Part of a small language model's weights.
Size: 8 layers, 6 heads of 64 (1 for keys and values), vocabulary 16384, 48.3M parameters.
Architecture: LayerNorm before each block, tied embeddings.
MLP neurons of a small language model. Each row is named by its layer, matrix (down: output weights) and neuron, and shows model dimensions 330-393. Each number is 50 + 10 x the weight over its row's rms, rounded and kept within 0 to 99.
A block is one neuron, or neurons of one layer that tend to fire together. Before each block is what it responds to, as a language model described it from the Wikipedia text at the highest values.

Description: Individual digit tokens inside multi-digit numbers, mostly the decade digit in years after 19 (1968, 1979), plus vote counts, percentages and coordinates in tables.
L5.down364:40 42 31 63 52 55 45 59 56 61 59 64 46 53 61 64 60 55 58 57 46 62 34 44 59 39 54 29 43 46 35 40 56 46 45 54 67 43 48 54 43 40 40 75 52 60 41 46 42 72 53 59 36 40 50 44 69 49 55 56 52 57 56 66
L5.down533:45 55 40 34 48 34 32 52 47 51 60 53 55 65 55 54 29 33 38 65 51 40 59 50 49 50 54 41 45 51 56 56 52 53 63 32 44 31 59 57 43 47 25 41 48 28 45 41 61 55 57 55 63 59 47 26 40 52 29 52 74 55 48 48
L5.down795:62 52 52 65 45 46 44 58 59 51 65 50 53 36 57 55 46 37 44 44 67 50 49 60 51 65 51 47 32 61 57 43 36 36 57 31 34 41 44 40 52 51 55 58 59 58 29 45 60 50 58 41 55 47 38 48 51 62 71 52 46 47 44 60
L5.down1219:43 58 49 48 54 38 59 56 41 23 40 44 56 46 44 51 44 60 49 45 46 58 54 61 53 52 57 69 61 38 58 47 52 53 48 59 58 50 38 40 54 42 44 48 43 40 53 64 50 47 54 44 58 50 43 47 46 52 35 53 62 41 58 30
L5.down1393:51 54 43 54 44 48 47 37 46 44 48 53 55 47 36 52 57 52 58 58 71 37 48 54 62 70 33 69 58 64 37 62 59 43 38 51 48 53 42 50 59 58 49 33 58 65 45 41 46 64 52 63 59 48 48 38 31 56 45 50 53 59 41 56
L5.down1885:55 41 67 59 55 45 42 57 67 46 48 45 46 55 55 70 63 28 34 53 53 54 61 67 46 53 47 65 35 44 48 35 61 48 44 56 41 65 51 48 61 51 47 49 48 36 39 52 50 52 48 41 53 53 63 56 49 39 50 42 51 60 54 56
L5.down1937:56 44 47 52 46 55 53 57 51 54 46 53 36 52 39 63 68 39 68 45 35 44 59 46 37 65 43 50 56 32 47 62 56 49 64 59 53 53 75 42 49 52 46 33 57 58 48 48 65 64 44 48 33 56 43 47 48 48 26 42 56 45 42 55
L5.down2091:46 52 53 50 45 38 57 36 44 51 54 59 31 43 62 56 36 74 57 44 51 77 37 59 43 51 47 45 46 85 51 33 57 60 41 45 50 57 62 63 47 36 64 36 46 57 53 51 49 70 62 59 44 61 54 50 48 70 37 59 60 47 43 57

Description: Nouns or word-final pieces naming physical parts or attributes in descriptive text: anatomy (fin, toes, arm), heraldic tinctures (gules), object parts (ring).
L5.down152:49 47 18 52 55 46 27 56 62 52 45 39 61 54 58 54 56 59 33 53 61 42 69 43 48 55 42 56 54 51 51 49 49 42 51 53 56 60 40 40 51 42 59 73 35 52 57 51 41 47 52 50 51 46 53 50 60 33 49 50 55 42 39 57
L5.down247:48 41 49 57 69 41 52 40 56 64 49 50 41 52 50 65 31 50 45 35 51 37 59 51 56 46 52 40 61 49 49 48 48 53 47 43 45 36 20 43 60 54 53 64 42 26 39 42 52 45 36 48 74 38 59 54 40 39 49 60 63 54 43 55
L5.down385:51 59 59 51 44 56 56 60 47 35 50 46 47 72 58 63 49 51 57 47 28 32 42 50 56 60 45 44 53 73 33 57 60 54 52 47 32 57 49 30 44 57 53 47 43 48 55 43 48 58 57 56 39 42 50 50 58 32 59 35 64 41 55 54
L5.down1110:48 57 44 67 54 43 32 63 42 58 55 54 51 63 54 52 44 43 74 49 50 43 60 39 49 56 56 42 53 47 35 43 42 42 56 35 43 62 36 61 64 65 55 34 60 48 45 44 51 57 48 56 48 57 37 49 33 52 28 56 63 54 48 26
L5.down1384:59 47 56 59 37 50 61 51 58 50 53 52 39 52 39 31 49 45 49 42 67 55 44 37 49 49 38 49 44 38 20 35 36 43 47 58 58 36 50 50 45 47 56 57 52 35 57 54 60 40 43 52 60 53 68 24 49 54 60 49 57 43 51 45
L5.down1692:50 57 59 51 45 42 63 27 50 55 60 59 70 45 32 66 51 61 44 48 49 61 41 52 69 43 73 58 34 67 60 59 28 45 62 46 63 35 36 63 53 38 59 55 41 36 67 35 42 70 72 57 71 46 46 50 48 44 31 54 58 43 42 54
L5.down1874:41 52 63 55 39 42 45 43 57 50 34 59 62 63 45 58 61 28 44 41 56 41 46 38 43 38 37 53 56 49 54 63 47 56 52 46 40 48 44 41 43 51 49 37 43 48 52 52 63 63 54 50 58 50 39 55 68 37 59 43 59 71 47 65
L5.down2049:52 65 55 48 54 32 52 41 62 48 68 73 49 42 38 60 59 41 48 51 44 43 55 51 57 59 50 50 57 65 52 54 45 57 36 56 44 28 45 50 39 61 68 46 49 38 48 54 41 62 55 50 50 54 44 54 52 61 24 48 63 41 41 38

Description: The digit token 5 inside numbers such as coordinates, birth years and decimals (19'5'8, 47°37′02″), plus subject pronouns he, it and who opening a clause.
L4.down98:39 67 52 55 63 62 41 47 52 54 48 37 32 37 46 75 57 41 64 51 43 45 40 47 59 59 51 47 52 49 45 59 63 57 57 46 55 30 56 49 38 50 39 52 46 49 48 48 40 46 26 51 53 53 55 46 52 50 44 44 37 53 56 54
L4.down330:54 43 67 40 49 38 38 50 48 46 54 39 46 46 44 59 49 54 44 54 45 62 48 48 40 63 52 46 54 43 33 48 56 51 52 38 41 25 51 51 67 41 49 45 55 44 38 52 74 24 47 44 57 62 53 57 38 33 39 34 53 45 66 59
L4.down1076:41 54 42 54 54 61 40 46 47 59 55 52 38 54 35 64 58 72 67 65 55 33 43 35 31 66 45 55 37 36 54 50 51 66 48 31 62 58 45 52 67 39 57 45 29 58 51 60 54 48 30 47 39 53 48 44 54 70 46 39 51 36 51 57
L4.down1192:53 59 49 61 48 42 48 56 61 47 50 65 45 54 38 49 58 63 59 48 58 57 54 38 45 67 62 62 57 51 64 60 66 52 54 67 63 45 43 66 33 47 50 55 39 64 49 55 46 49 53 55 53 62 50 47 62 36 57 54 33 48 49 44
L4.down1566:50 40 35 53 52 51 58 45 70 33 46 60 48 60 42 55 41 52 49 52 56 40 63 43 48 50 61 50 51 40 57 42 41 32 54 40 46 45 37 51 53 45 43 46 62 56 46 36 54 71 48 45 32 34 71 58 46 44 42 44 63 37 49 45
L4.down1958:47 49 54 41 50 49 65 48 58 54 48 40 38 64 43 53 71 57 45 56 44 36 43 44 43 63 60 51 46 54 33 38 45 67 52 60 47 60 44 60 38 40 42 49 32 59 36 58 63 59 62 56 55 49 44 60 40 58 63 46 60 58 52 62
L4.down2149:40 51 48 49 54 45 34 45 53 56 42 58 39 68 55 46 56 52 55 60 45 55 78 56 50 51 51 42 52 49 54 41 39 43 40 37 51 39 32 41 56 35 36 53 54 62 30 39 41 52 43 75 39 39 49 48 40 44 55 52 31 54 50 50
L4.down2575:55 49 56 49 45 68 52 41 41 37 49 54 55 73 51 56 58 42 50 54 59 50 65 52 56 77 52 53 53 50 37 36 60 60 40 37 40 54 50 55 39 31 39 50 57 52 62 55 57 48 45 43 55 42 51 60 41 47 51 50 73 45 39 52

Description: Word pieces, digits and function words inside physical descriptions of animals, buildings or objects, e.g. moder|ately sized, 40-story, dorsal fin.
L4.down307:57 45 66 60 58 60 62 43 59 41 40 38 47 64 56 68 39 29 40 52 46 48 56 48 37 53 48 53 48 41 61 39 49 64 54 48 34 33 38 44 48 52 46 45 56 55 50 52 49 50 45 70 59 42 44 50 46 42 57 52 37 49 47 52
L4.down597:40 66 55 50 61 55 44 50 49 55 58 78 60 38 43 37 49 41 55 52 59 73 47 58 46 50 48 59 52 50 62 48 48 43 57 48 61 72 46 64 41 40 44 50 48 50 62 42 42 66 44 64 54 40 34 40 64 40 66 58 65 61 44 33
L4.down964:44 49 42 74 76 60 52 43 61 41 66 56 65 66 59 46 56 42 57 58 38 37 37 48 44 67 65 59 68 81 65 50 55 47 47 31 50 39 51 47 31 40 44 40 48 59 48 47 60 65 43 49 48 40 41 58 72 35 45 32 43 52 49 44
L4.down1129:39 43 35 47 45 50 52 49 25 53 41 64 49 62 57 64 47 53 41 47 51 31 41 48 43 52 52 50 45 45 58 49 43 54 35 39 33 50 50 58 50 42 65 57 67 34 38 29 54 54 76 29 52 55 41 45 52 41 60 50 48 60 40 51
L4.down1551:32 74 59 57 46 67 49 51 52 38 45 44 64 54 48 38 44 41 34 60 47 37 47 51 46 58 70 69 56 40 42 35 61 53 60 45 55 62 42 45 47 48 50 53 55 50 57 61 55 35 54 55 42 34 49 37 39 43 45 55 51 47 48 57
L4.down1664:53 66 41 66 55 49 51 54 57 37 41 33 62 47 45 65 33 44 44 65 26 52 44 59 52 50 69 34 46 51 47 52 40 45 36 51 31 48 79 58 51 56 45 39 53 40 44 68 58 56 55 37 57 42 47 83 41 62 43 41 36 54 32 63
L4.down2365:51 55 48 72 45 33 56 53 67 61 57 57 46 47 30 50 38 40 46 61 52 43 66 62 31 42 65 60 61 52 54 49 45 45 45 51 50 47 50 47 32 55 42 48 63 45 43 73 51 62 62 61 40 46 61 51 57 22 45 47 49 52 46 44
L4.down2548:18 34 50 49 55 50 51 40 39 49 63 47 45 63 59 61 55 47 45 47 39 41 35 53 46 49 38 61 47 40 43 55 45 58 60 77 43 36 50 38 53 51 58 53 53 29 52 47 59 41 57 55 52 52 24 37 38 48 49 37 59 53 44 48

Description: Subject pronouns he, she, they opening a clause after when, where, that or a period, e.g. "when she was"; also he-/h-pieces (he-ll, he-el, -rah-).
L3.down408:55 47 44 52 58 49 33 66 44 44 30 23 35 44 45 44 48 34 47 50 40 47 58 40 43 48 37 44 35 46 61 53 41 42 36 39 37 38 56 54 34 46 34 40 48 49 54 41 52 47 55 36 51 58 39 50 26 56 53 63 53 60 60 50

Description: Fires on the linking "to" or the later digit in ranges and measurements, like "2.5 to 3", "9 to 12", "6+1⁄8 in"; weaker on mid-word pieces.
L3.down659:50 49 62 60 51 59 73 45 53 51 64 62 55 51 51 53 39 41 56 48 25 56 55 56 34 35 46 47 49 55 36 57 49 65 58 52 45 49 40 62 52 47 28 62 36 36 31 39 45 51 33 53 57 36 48 64 59 55 60 56 51 39 41 61